From a checkpoint of a small transformer trained on Wikipedia.
Size: width 224, 4 heads of 64, 10.3M parameters.
Architecture: RMSNorm before each block, no biases in attention or MLP, normalized queries and keys.
Training: a variant of Adam for these matrices, 6656 steps.
MLP neurons of a small language model. Each row is named by its layer, matrix (gate and up: input weights) and neuron, and shows model dimensions 0-127. Each number is 500 + 40 x the weight over its row's rms, rounded and kept within 0 to 999. Numbers have three digits each. A neuron's up and down rows have the sign that makes its largest values positive.
After each neuron's rows, "fires on" lists the tokens most often at its 100 highest values on Wikipedia text that the model never trained on; "fires after" lists the tokens most often just before its 100 highest values on Wikipedia text that the model never trained on.

L5.gate206:499504541495549542440535486509512519512485513489455445473469552604510522496486526498500469509552550549512429502472499546507541410500512429531494435451481488468520537415503493558524579509541532535473517590534481465555535495552553469521466512550518471493466495511522591511470533532549506478474523490512527534503417541493461507548582477460469544505532521406480560553526559461589451533511
L5.up206:528507512518571573444517500509500518521546547465525400500466529578491523443419522412528488451488516536495430473473475490545548457487547439529471471533563453517534534463615517537462547499518513500526524531507485520512446544593555540482484487562510473502496467445498481496474548540578502459515519478468494493535524534512499512580490544479521603499471541497481539535490494467456537538499
fires on: " as", " As", " and", " but", " Although"
fires after: ",", ".", "ils"

L5.gate97:529436504446481527422357456441473479543423490421535528538506461528482480517502482572505485517544542538559529442549498454491460510484517506464465535551448496429482467502513463507478506503461556502484484441480501489531496501538509480538508559492543462521493471529490563410474552493498473512464440525519519471456459558455405470556543470566491480486526428562494527463551506571511481502498
L5.up97:520464526476472451521464504477472469526472478487508478537514484496480425461468534503542457572512524490524497499527434446546444429519508529438564587512524426492398422603507485585442523465510506474494437566562524548503468541588496577540503443541530516489546534512483529483519462601540493474497489465503536489448484510510533429501519461465494528458528451487518524463558488521465503482484
fires on: " O", "{", ":", " Succeeded", "/", " C"
fires after: "-", " |", "^"

L5.gate644:491501506497518541503453382490473513494459464515497532471551573545519428512536518458468512451553514516526469500520513529485558536429540486581467509452368418493438482452470511497456564530501511580461442527513458519480510541492497460479519586523498515541464425471539565502489562516505543500487460474557497597456525576508471584540497481506424500539527502534457539538485534449500403497533
L5.up644:468502425479522544553444497491492475493547468501522535453472557500480417481490514527491492564571472453502487548471541473558531548505456527549462393557520510451444485572491518468465503509378515542491538422468496570530469559518465484466562557473502520483467508480509493444565571489497488500451443519529506536459515474542503512474460475548520484538462569562526476503426495480461466464439
fires on: " This", " a", "This", "-", "\n\n", " this"
fires after: ".", " is", "\n", "\n\n"

L5.gate411:530525517554516513465450526485481440537521549512487553491480455528470484560562517563514481533500524474492517433578485439542515513438528500498423409506446461392469494532573460572526595529482514478505488481478520541528539560434479527518470574520549558493456493505457599446481463460470525436475481446518430524476523501532430540538545467473434397487533513496472521479501530462498467495500
L5.up411:499484518510462457544603507492516493542491479490519460484510484545598471527432515546528623482504549544533445472526467442508529465522482477467500562453471508538488531508493498495533458403438496500557520549494589514468440486572483495506496454469537462485528514552464535580493407476460504477496425529534449448504553523463506446436492514502532498535514514480555550538585444521511542521481
fires on: " –", " |", ")", "8"
fires after: " medal", ")", ".", " ("

L5.gate11:510552505503511560494488493501465530505482566510440560457545533568563529501484475504436448551580589504548487493495461476501541463466559510467485416435467477459513495513495470488458560559544540542446502487470457531528555463495460475528464465462478473556489511558469572482370538522484544530510466496484459509513493525470461526442529437565504530496534511448529543561503537491613454500593
L5.up11:538529421512440570564472542463457437425452500511502520480528543446462494532554442530502480514491511499499446491520498534547426532508561453514506494503513514518421530549479526506478495495550481528486434544494557519470525549508478519477450541538459461549533505523518541475444546454476553525565516437461506444475489432504472431472491502515503469491459463458486474546473455478530501570496
fires on: " is", " has", " was", "Career"
fires after: " It", "|", "\n\n", " it", "It", " but"

L5.gate816:522499527464517604493519454473476464597511531469486599400539532561489530464483561486537458514520614585504473527540494476507550500510555504491517446508487529459530504418539459490444482503511513524431545496461560506516499572544483558476429530552472527536546477496505530420492535480534536521411502504477483551520477515491460594517564452509514471556493478460513536437513525497518452495559
L5.up816:496486489438510516548547498500511442519477477473453542492541489496485524480423526471522532616562556579488509558490508542576493424483487483455470487475572578497526436491570513469504498508470497494504543508486505513461533489535466513446523496497541456514506526441517556501513469494490486581492452571506597456524459573492468483467482466566583550505495494457507569495527513523586496446492
fires on: " a", "-", " (", "$"
fires after: "\n", " had", "\n\n", " is", " has", " played"

L5.gate786:455524574511495532493515436503484419535533525473371525477549520495560507490474538542477472542528523502545486526577536508472529477483479459535485511476469494476433460562555458504437544517472506520449540447439522478496502492563528527563563478448564464551468501523481589504515460511487545479491484463512525538489530497529401483493583420548540509517541488502457492498510526501535467596486
L5.up786:447511538472501510474489395548425492462467527488477488442589489487490523510517494539510496510568527539493485496535526504412494494525474542526501493457492497510493461517542460498464490521529487507469497520407511466499523523492467472487492459460534508548490547538463544472558524507503527477448530511454466499512465499554500553428481444463516504562506516481440441536582594452533476582442
fires on: "|", " |", " Team", "\n", " Party"
fires after: "\n", "|", " Rank"

L5.gate144:557453479565491493509492480503490520551494497474497534527513485590556531479435530529471619548535482570483475505551528503496471495525501509534437512466522502517449514486535495436420520481500493522512541386556504469514535479570519447536511512540574479549533466559514464491495493464400544553532468446456541480558511475517453471487500473484531476525466387506580620559555434452514518489475
L5.up144:485440492473510568541518517524539466514525489520496522536491545511473518468499516616496555582528510605478477517480512527501490523544465570511460524523506504542480482616510531537438441466493462563504511514462462463439506418399463512504542474500482438443539465507489462469461459430530457563501506500454517513513464526489470480526477491496533483570463450472532551471464414510496525565444
fires on: " of", ":", "|", " as", " |", " Died"
fires after: "\n", "-", " Website", " species", " such", ")"

L5.gate546:556438508525514464531478467462471482444528538490492516513523488567482483490530539582459508559493488439518469498516514488587518542385476546509533470429488490509447526511516505469530527557471516503530564447513506408485476590469530442521490507489583462522524503528510527504443456472488596514497498423552540491522485460579371585485528501502533499526515502474507589517530458505557514565448
L5.up546:499452440525497501518504441553475574480468517474508507520477468545516520541428464505592463609505563453489485452450434525503514530536509493491559473581528502540544500520472471524479452449434497552454460485553506529490492562442536532487559536494537528526576453483485497528457596511515507450480517477505467483539472436467456609490529483521502525490559539552547547526497452471525558535510
fires on: " |", ":", "\n", "-"
fires after: ")", " China", "\n", "="

L5.gate113:523516473499539442484505465500514471514462494479472584440494486560568566492524516429504487500495480594503489496486525515512488462447546521497498445502500510465491464405508462541511595491550516514405518510458510554487491528478524443520495533550539478566469556518487545471560508506522444531483429398474446468492461517491470511547561466479486498533504554479500622516580462464547477526522
L5.up113:576503502543534518522448480555468495506461539480506483476477484634512541458487498439547469494513493472479443520450544529536522443437491501471473458530493494479566483461517497494519553529496493490532514437489494503516490510516406469501461504609539504616521524475432482473521545537573548513451474449496491532570431544505510549485514458523498594527425527498471522487457482447469467452574
fires on: "-", ".", " than", " and", " while", " as"
fires after: "\n", ",", " m"

L5.gate789:486524517570478499458524528480526426504495500508475478506470525474474528507495557531515500497581466454541490475473489416522500409428544450450497557514531482524482488475497448532479519586492505514443516580488526537463505486527433510493420537521518570465525489502498512536487482508532469493509518524505434487504534522592479550446593457477453501567573473460453589482553477469503498520485
L5.up789:476483452467519444440437553435485451552469597493521523495424506544532554545521476578554569509503529565495489498612531535441500449531518452470540470472472418495551544501533439491439517522512506492521564501486398467520520510469411543525459493508505477492486477502502446447454525566484564518512539546526494475508465512449462563462535519469422445449498457542530495468557595465543502485474
fires on: " \"", ".", ":", " that"
fires after: ".", ",", " $", ":", " said", " found"

L5.gate469:513489561493492553489535488517505442512506511567507500473601519476590540511480555508475474446541501487549516436466461425493449452469533421523485494448501484437504465492493482445408494527512517546449546483529536436509538551604512471530409493511529422502504451539492482523509479540488561537528487448541483548525458514549460517454475489518516501526459424412488517506459526488474456514443
L5.up469:511516450567551569585516514502497522550508446520394553502541541441540518427447530546487507500514490492466454475465482461516511474491499579540525503441532573530422451547491494432504441494525463561451469553465573494453459513509449512486555490561545529517515486567472459475511513500512522485501503515475542543473491546546487473577493446517585597533441457442453486485488472549544527547493
fires on: "-", " by", "|", " (", " |", " Website"
fires after: "\n", " Preceded", " Succeeded", "-", " W"

L5.gate184:550492502518533459473509486473528467528498447518495566444505522574514543512407552485515507510425508509555557544526468447500582577395514562470525478489477486366463517492547499503507509473464540532473502474483519540528535438529518509498476469568503502486464518570466574442480546442459508458493441479519466513445518512523436472574535482499477488445524480504467550505529556439501466529580
L5.up184:480473518559501523579431501535500505517523531495463539471469446542465514546476494529459534576508501534523490584488533462419509478435454517506548458489485504465508439452526528523542506507413477542502564470499491511552483545516540440505527505607565510511548530490499556495508502514473525490472502479545513513442509522464451526533567484572498545510553477506500543545511465432502462459542
fires on: " |", "-", "1", " ("
fires after: ")", " (", "\n"

L5.gate314:488542509530485505491515393435514531522466450534551544463523544591549462543457480485430527519497461529510602512507472476509602524486489504510535432423449481492526485500500531434506482465506535509531483496453504522600539485613543545495458457509504533467502501517453525486472498496480590473543443501553532503478488520540479461510507480473548449534443443465489549469587492479535439554508
L5.up314:445530486534457417498486453480593498463457556576521473575480463520507463510472477453486466564542556442473601511480422566463485458481443491510502486531507571530596471454495515441606530480517511478549511490444455480567517434511567516477466476416454580504569498504524494527476486493545573495504501512529506440498536537446524540496445565537463499490468470494540501461453460588459500492489
fires on: " 8", " 19", " Har", " 9", " 15"
fires after: " |", "|"

L5.gate295:524415505565507535476522474458428487559467493464426515424516485517526557509505432518486494545553518560553478466531502477519494462454536567485500512512456497478483440519563453492476545531473500523505521450571541497485545511514512488546491516479548430519518490546551513543479526508464475502520414419528508540540416479533450518489571428540533491509504454512463535530533483485574511562559
L5.up295:521503448449476527541542442518484430522457534529463483466496484547583517497491480419465490592550486482538419474472522509504524495490501478482501493571484523471471454459493518498463496502485485501466566471497518522465512466513428522542430488476541472505510547503448581552445533443486447529527440487509457486608462533514481486426575396542380445545515496446439534535495511445504489478542
fires on: " |", ":"
fires after: ")", " Website", " code", " Total", " details"

L5.gate735:549453553530489562479464501517461515498463607476502529475523540544480539509504563440416583445507470514484502465468489508540435479546492449457520434503467542516507454435524562496507479534531542536479526540457452441504490466523495497499445524514513420454432467475504518498529497439530454550524490427476497492542530593537464516547491523529529515469443519509477518522542448535556512591540
L5.up735:571443463521515479490505458496427528497509493505479492456519517501504517510582452524494463430503463561479491420467520544512467579496453490429550488489467441450499506443638485502496512469519501402481499517445433509504465441483477470550458415553464487479453594548505472539551529452477509576535510483450549515478467505476456440477480480560518429373432465483498475515502526478565498528484
fires on: " out", " to", " so", " in", " a"
fires after: " the", " an", " and", " of", "e"

L5.gate871:535482499553488559499438429483451531456490464508446515382541539538609534503519538522497556540556513510565508459487523485497465454422500495435468447486460516470496533499509479498505548548499537535404473420482467513528502507494516512499505468470512466506605534592543494472438539551428570479469436487495508494501428492547456503502488437536452485479532454479524555492490476463477450497604
L5.up871:475482511533486560475467496500509561534518464482490515481538570491512563470512510536519551492458458479501482554543469491519525492558476586459520509451410561504452481488510477499542442450510504453498485424539492503534479556533500476444560404535521470437599534525477440459428532533465527457495480529471583475522488571418534465537416502511457490486486407463478542432494505472530477599538
fires on: "-", "|"
fires after: "\n", "\n\n"

L5.gate864:495500516483523491498456534456506442446492485507544577494531523499575481527525489434523413554576535497507431502522538517539487515514482471471425496489454507495464533498577518545495583511522526528501452559426520419469560548488496428493432479574519461541479501499518576470455554467501458573463543477541512548465423513512412511560569434530438528535530492473473507497479501515497476576518
L5.up864:509580472479485513515486467524530590469560585531496478427527543430489570488492391489506543510554571446504458555500513501464486440498587543490485478484586419523473456474448522538547436498483475539554438489493507455494540518540462572512464483562552522536483501536531497480502573479535496547497503484476446471483487457504506533575560419458512497480449464479498448503486451422504491455548
fires on: " was", " is", ",", " the", " as", " be"
fires after: " It", " which", " it", "\"", " This", " film"

L5.gate351:534439470479615471437488412471446552493454453500495529532549485532508497505486488566536479503589528529609530397464550489534474403543544494424457522480430497460531527422518527480489551540541550529496542478523445536533492464459513459522570504517469520510499509536525494453549514552556529492525457527556514470552528433520463449542527462475489473517563491489515504455464510469512510520423
L5.up351:594505519474507483415497442453493533409456479471524344528539491489478529510441497495499527478522446481489539546456426565470488503527521555482539526503508433520469524528400527523435427490555517555483488442548477521509552594542473484436507546494559491513506445498506504559528534521499468540514542555523443417534496529507514503452530457542486503556557463457508521493464519420514559490527
fires on: "-", "/", "–"
fires after: "-", ":", "/", "N", " N", " |"